config.toml
num_hidden_layers = 9
hidden_size = 320
num_attention_heads = 5
num_key_value_heads = 5
head_dim = 64
intermediate_size = 768
vocab_size = 6683
hidden_act = "geglu"
norm = "rmsnorm"
norm_place = "peri"
norm_eps = 1e-06
positions = "rope"
rope_theta = 10000.0
rope_fraction = 1.0
qk_norm = false
attn_scale = 0.125
bias = "none"
tie_word_embeddings = false
parallel_block = false
extras = ["capped logits"]
init = "uniform"
init_std_qkv = 0.0267
init_std_o = 0.00629
init_std_up = 0.0267
init_std_down = 0.00406
optimizer = "adamw"
learning_rate = 0.0013
beta1 = 0.95
beta2 = 0.95
weight_decay = 0.25
lr_head = 0.0059
warmup_steps = 580
schedule = "wsd"
decay_fraction = 0.557
decay_shape = "linear"
final_lr_fraction = 0.1
batch_tokens = [65536, 131072, 262144]
max_seq_len = 256
doc_mask = true
train_tokens = 582800000
max_steps = 4416
dataset = "wikipedia_en"
MLP neurons of a small language model. Each row is named by its layer, matrix (down: output weights) and neuron, and shows model dimensions 0-127. Each number is 500 + 40 x the weight over its row's rms, rounded and kept within 0 to 999. Numbers have three digits each. A neuron's up and down rows have the sign that makes its largest values positive.
A block is one neuron, or neurons of one layer that tend to fire together. Before each block is what it responds to, as a language model described it from the Wikipedia text at the highest values.

Tabular data tokens
L6.down381:532444531581534472489520498540526554474484512471476555501488508474483478529491443504463609446492519445530491525533485555521546441474506511471461537493501468534496468505482481443511505464519477449521522600419506463481495604509486544474549482484473450446422540473454454503472481600424439530467501433484508407494412478554441490567512493485508432522457489470497479460515535508441546511518
L6.down436:522483476503458487558458491496497514478499462475532473503538536466521482492558580545496457473509465443532464488525519501515563513527450454468483423523419501546502528462494540481515514529465525468550498466512542528498482398527452474494530517583478525490614464422509510498523516529469473531494524508549505504518541448448496535514518537517470495543491511483475562535505476489432483437476

Name-internal continuation tokens
L3.down65:562447589474435537501555531513580441513538542534449535495400448549453491487568489457518419510507447462535528524479512442472554529488535515457491474503516489539501482524396497473461486495479476525498469554510569538512537559536465532407540513535471498515428500479476458513484526455505478476518529525521555516577542461499482539559470415566476539526475591480544456525525470561578416497517
L3.down82:533420532575587493448502468460552416552457533515499499424492507465427510439554469424513541501501482498475493565514442525527538489470384560520507457573543478475530523499493569479551524471472470476469473559542504508506483545481542473550472517501466543472556541473504490512471521482503477575462551541479559552437524534405496386519475510518536468436483499552490530497480530526567467487527
L3.down103:459460499501478505510480582455501431555537549550526484554477513470485487502511443465536538483499427569473506535465547484531550426479547562437520548578479481490480446502551524506479470511471511488505486557501520498558499448464413537535519532541498535520554514514465482494533463490597520552535447490520507481462451446485440463531609507519579502483568501449494497511471495522506422439496
L3.down435:568520549498511501501436604486444450495526515490544455534505530492484457409555470477491426518500483535481541506466439492505482442476542515478531546497524503496444511478486489523470421465517549395430524553537524573497507485530453492455518491476511515574524531424519467511547440491575553602506521543506487487532574512375503464537452512532481477451526509531449524510504586450528473471443
L3.down619:501534481485462517523493491511417538479478462455532457471536487453509494489479577480473557510497513542521511494449530516474432498500513471506563463497529460490491522524502436488567519499497463445582522535495564457457508446492468496496422491528500524487483476436471537532473466458474559466461533498469581561521512501512424462513486455492440461539474522550552561475472432516526495551505
L3.down624:541493519521488481478481462464452518513552578514606470518495409417482449452476448463464506492516405503562509476515548561544491540538524498452523478464549485558419453522504498519454490501559476514495533601473438494519544510454538497526570470459460518563494529547469462498531472397498483509496432528429489446481444504541548481544516538592524455468508457461437465462418514473505501439505
L3.down660:555522502519479491464501439494530440516562446496484501571555390480562523495518499516435520504490522372480489568478522478560487463447581430509508492520495475515542492537515539536535520499557496461458474490526445539495549532521512520471508536472541554548547539526547506520446493544512564508392470493554519544556516492574462512504490600514518510463532498496422431459538424413478448498515
L3.down752:511533548450492562507586504494456490494568458583586447507542507509511424486533515530489498504525560538557484469488421516545415457471500583523529511556511490587536506501507444544485486506467451506441491542535522594558477530517516474452464472436490459479432505479501473501491488476487499543469562462487543523468536512495462547535588528510475482503478493494490457510455513461440488480497

Table row-start pipes
L3.down67:578502448543525525445573522609554470519538483525483536491527484552491499537488539455457548457509511557473557516440506441511538529476538545496545554514467505495494442514535523537495497504467540494416454463478496428492512523462531433492485560477478487491465489504538448497514535550520456509496488503500503510466542542491493608591567512452502454501513510523523509486442372495503493513438
L3.down133:490517481518454535549506451420541527513498466552485477513436502516496582497494482486477477505526447510597498542503507440536531507541511507492476466480489464493569551550546464484516547461462524486467459523463461511501486510511499420494496556490508533558469517519460582551487524513529525508553539458525537495464511522510470520556467430482580598478532514536424532535474465428448443424491
L3.down136:511508521498474437562489551465447512526476519421524578526503489461486556571490504497527493535457556470477482444499550525419406536433484550498496460479457507497533489528423476530502548533515546520479452470550513496462524463590487519504540472553534476496466523519517529507504504499465524593546590458489504474474538446507478512407567503475476541456550445553432495471485499521426479500470
L3.down164:503509468496424519483558544503511508507538499523493502470520537487457444545432485539482563479466443497524515567507422518430490569516462473381462483587537535515481499494456464545496532486431486440485536436487493530480480537495462537500521499499488497534428525459525509545492537466417528434515569492519475462452482512539540521504531426493537482555469468467552526578490495459540550434547
L3.down211:514524521587413550463484479527618452586484526505489511504483516470468477484523581447494509486520520502515492540505484509495525449510472541437513502475449498494507494502512485515435506527515461552477483474519537442534462470533587519494618502480514503513499495539500462467489434493506505525508531498541520443430514509443505510469541540541503492406467541547515515525535414589509523514433
L3.down249:505534522472399442469416519489429501517486564542493491575474474540507475433585498491549460535443509469559468430498595524434465497492475544480480491460492440533526537521453476537524563537523483484467532531504434544465524487485505530535450500469429542490543470475486497478509479492500506464488469553480458483431586481493471451549447490518486500470469482493511532396512513445519505484521
L3.down289:435495478586505500511517526500458502484506428453479569624427450492505524530485513542497492536507462456445478481480531533520458485507501452539496466558550595444478554479555418483544513506471426482490500454454440523451516504496466540483528502552494524498466460494435569540529486446482506424497453518570490449480489477507555518439467406505459501520493514547383491476481542431540404560506
L3.down525:494500472491470509496556464503451543534547436520504533499445461485503472501456490505440513521525505428512492513526447531519467482415448516493528500497444538443556511549526574486497523493505527422524505526551440508485551444517580470468521487482504488554505515515426574507469488505503538495554490444448486545500528516517586465498470469491476495421530529515471565483485466516464499537533

Infobox list item starts
L2.down282:575557527449494454476433516464559447489429526551486503471422485526479496462589465548551463496517427513522526458495493539514533518485497490555449469525502549510522506427527426607434528549564477478514471497495525448496523537518500487462430442501498546523476488502503530529418530502545471526531519470487523440521599513457451520415532472476475490498464499490435519545486538482485542472515
L2.down385:466540529480474546515473518529460506564427470480492511468467506554534482555508523530506506439498438518564572487510457484481471512552504504546483482530484523491495516445569437522438525463462526494544418487488460510440494513500441550410454472492501443480468470573513550541483486524528501463492474575487513479521491528578585544481466409427480550524462543485424554519469526449448497406472
L2.down408:430459448475485496493502518572528469491485448489482474466523495489476543450479432497480533499520442544526514474465467510507518524495494499524419532577576586578500439414443472592480511460519544550446511524428489513495535479595561456468464451428590559512486526524529563488483478469479492522500528532473574547488526517468523444463567549505466498538553515555473522536574473481512483482477
L2.down730:511533532470458496458468522526497554532500497442522486523495579484550486427531513471482404538531459519493499519561506431512424469482474557490507435524440574511454532508493485567472567553516491473514555529540530513527369475505534483519525435553441500494503506500553550535515532502520561487486462548511465435515499555508474533527470589467508503449509515526545561478453511551488525518514

Year century prefix
L3.down75:598448531478554550538491549502560518478489537497494481493469489518431528548521480566458476504501477549481498452510536540539570478467520451366494574518542530509569536499539538517445516479465516528475518463444529524500494488525530490574526492415551461518469469540485422514553538470460481475538574540503521518523475486478536522488512538493486551461457556535485525542507515484501461531464
L3.down126:525438500495504445509499451472499559527471520511452518478461432480539608482513490523531485450518490504496536483474514499549472498439564568493519505482473513516518565507483493544536497509571476453509512468466514514458510553513510439458494426495530512439505466461500494558520517495455492557470476528497491492535468429427475504473513477479455592536509498552525475511546448486545479504508
L3.down302:472563507554452453480543531493534471466622503458572466490481471545533482469447477528453499472516492486513463507484533447482484550520476501431471475522517538584533541533498492566453542510487467427474525494414474492460551487485471416438468565483460491471488472517525519481541532549490404488420519529526470443508470433528472540504540444449533456485507522468502541533512580449573442420504
L3.down467:498529498438462558462504535510543536444495451501534503450446511516479487490513502503554452524426537496494433527521549502588493436541511478411554481452391539544510525446537459476434524532428500522550512527425543482530505496551509446491483448485420555526508543493509546577426564571529563449494485517469520516507504496495487449529510518551540535440526479539477418456467526469464519505525
L3.down508:563514521501454516545478463463528514529505512487500605578541514521494560484513533482534569524446523503426557426571454474506469484553483475526513490523519437523466527532506571543449518479478493481478508514421401497502525565523543491466451602585482513467493538561501549542463497528549528462529404486519522573511518458591429500505474490533471552505501508488531498485482594529516481469501
L3.down569:537493499518532379526566556486553500520474468498484427454445469560544500547575506520486489536490545455492414458461552475492465494492410516501486489537461488516508496549516507575545519516495537462512527504514482507461415553564518562530417499587400522448511468504467487496442518511515433485474473496557495405503498497495472552520602434530482478522520486523520471471526549498607452516505
L3.down630:453529505547483451495509517528485494452561514525514510482530558469534531519490474547476504560473512454491506507504462521536587522458493498538515486504452495518486464494473519584532451424566453502488534405526449515523502498562491497482514505470450501483501475526501511480488467509471464443513513494447524460406451452556497504476462496450571511520507518535556514443517540478439500457469
L3.down734:457496544512474537512418502503524501580567536493559491499485522473517555513545563485482567481480540483477455526450561552503485466445479464497543531460490468531566530463613476484476501531477594511575503517492535553515544442448438546554488511467474511492468494470462446506486453435502450457491493500475571504522515515476455441531480550532415490527502467530511491569506534479485483493450

Year century digits
L6.down215:490526472484542479491494522433554590511479400481487480524484496456506528556488492477500509462475460476491469501451504427492540448448547472523413523478567509516554539490529559529482480528542481426417475470462554473479520566515431545549506472521521490526493484455463451502457490511572534481476491537518436490482546460522504415511450450534446459546489530552495507494542477440484483483478
L6.down580:503535527555479554474515571468485497502530573449455497494470520512528488486536447521518500452485533548531404442440474471474507457510478493490440463493500499414509482446472533535468549556497515594440524500499561487465481473480448558570488495519524491514513477560498472474499494483530526491511522571513467450460482506514479437537529497545450495495569567579487499487560445550556492504494

Tokens after numbers
L2.down308:506487544536553450586485551479485518400476483436438499527453463459485444464575476583473440493433467501526526490511573533427540549508450478505506484480565573529482489453523462537450533547478525459563527463410440466465511454464550527463483478552504535531511500500486466563514579456400480482502469506445495511526492488413568497472527531521561512505548545480476497586479495509572421414432
L2.down350:448513536505531521535454526491390517463547493425463424505425445446523540511560466542551461505482437514519454504526520463449516504505442526480501496469560422506548551490509513556462511459416501461502526508463497494497589478459485527510488509417523493479462498517499507569473547462480524540506479535481454478519505486525519538477480452521498483540529547483448474531416486468572498417499
L2.down531:502524509480489456494573508495474474512562498493495503416454492454511505497493500522545456513523527613508474473518473499509533546526491453437468517510549503499525582530545569548412485463465515439551514475525542459423477550473507492527503511467500547529525520556459527475411508538490560541419505467479519592518502414426489513462505442474501505486535579511505465486468407507468415475480
L2.down719:523455517480525508482458499464500550561478519517508502446518481523520537480542543470503490523524474491515544477479569488490493487441510472503483374475575482500554545552513474463464530428429578458519446417441488498521589498451490442519462498543481550419496531462468485522580446513491528538528522488486485510497518517438480535413479449535496536527541576578497498470529505475589487444534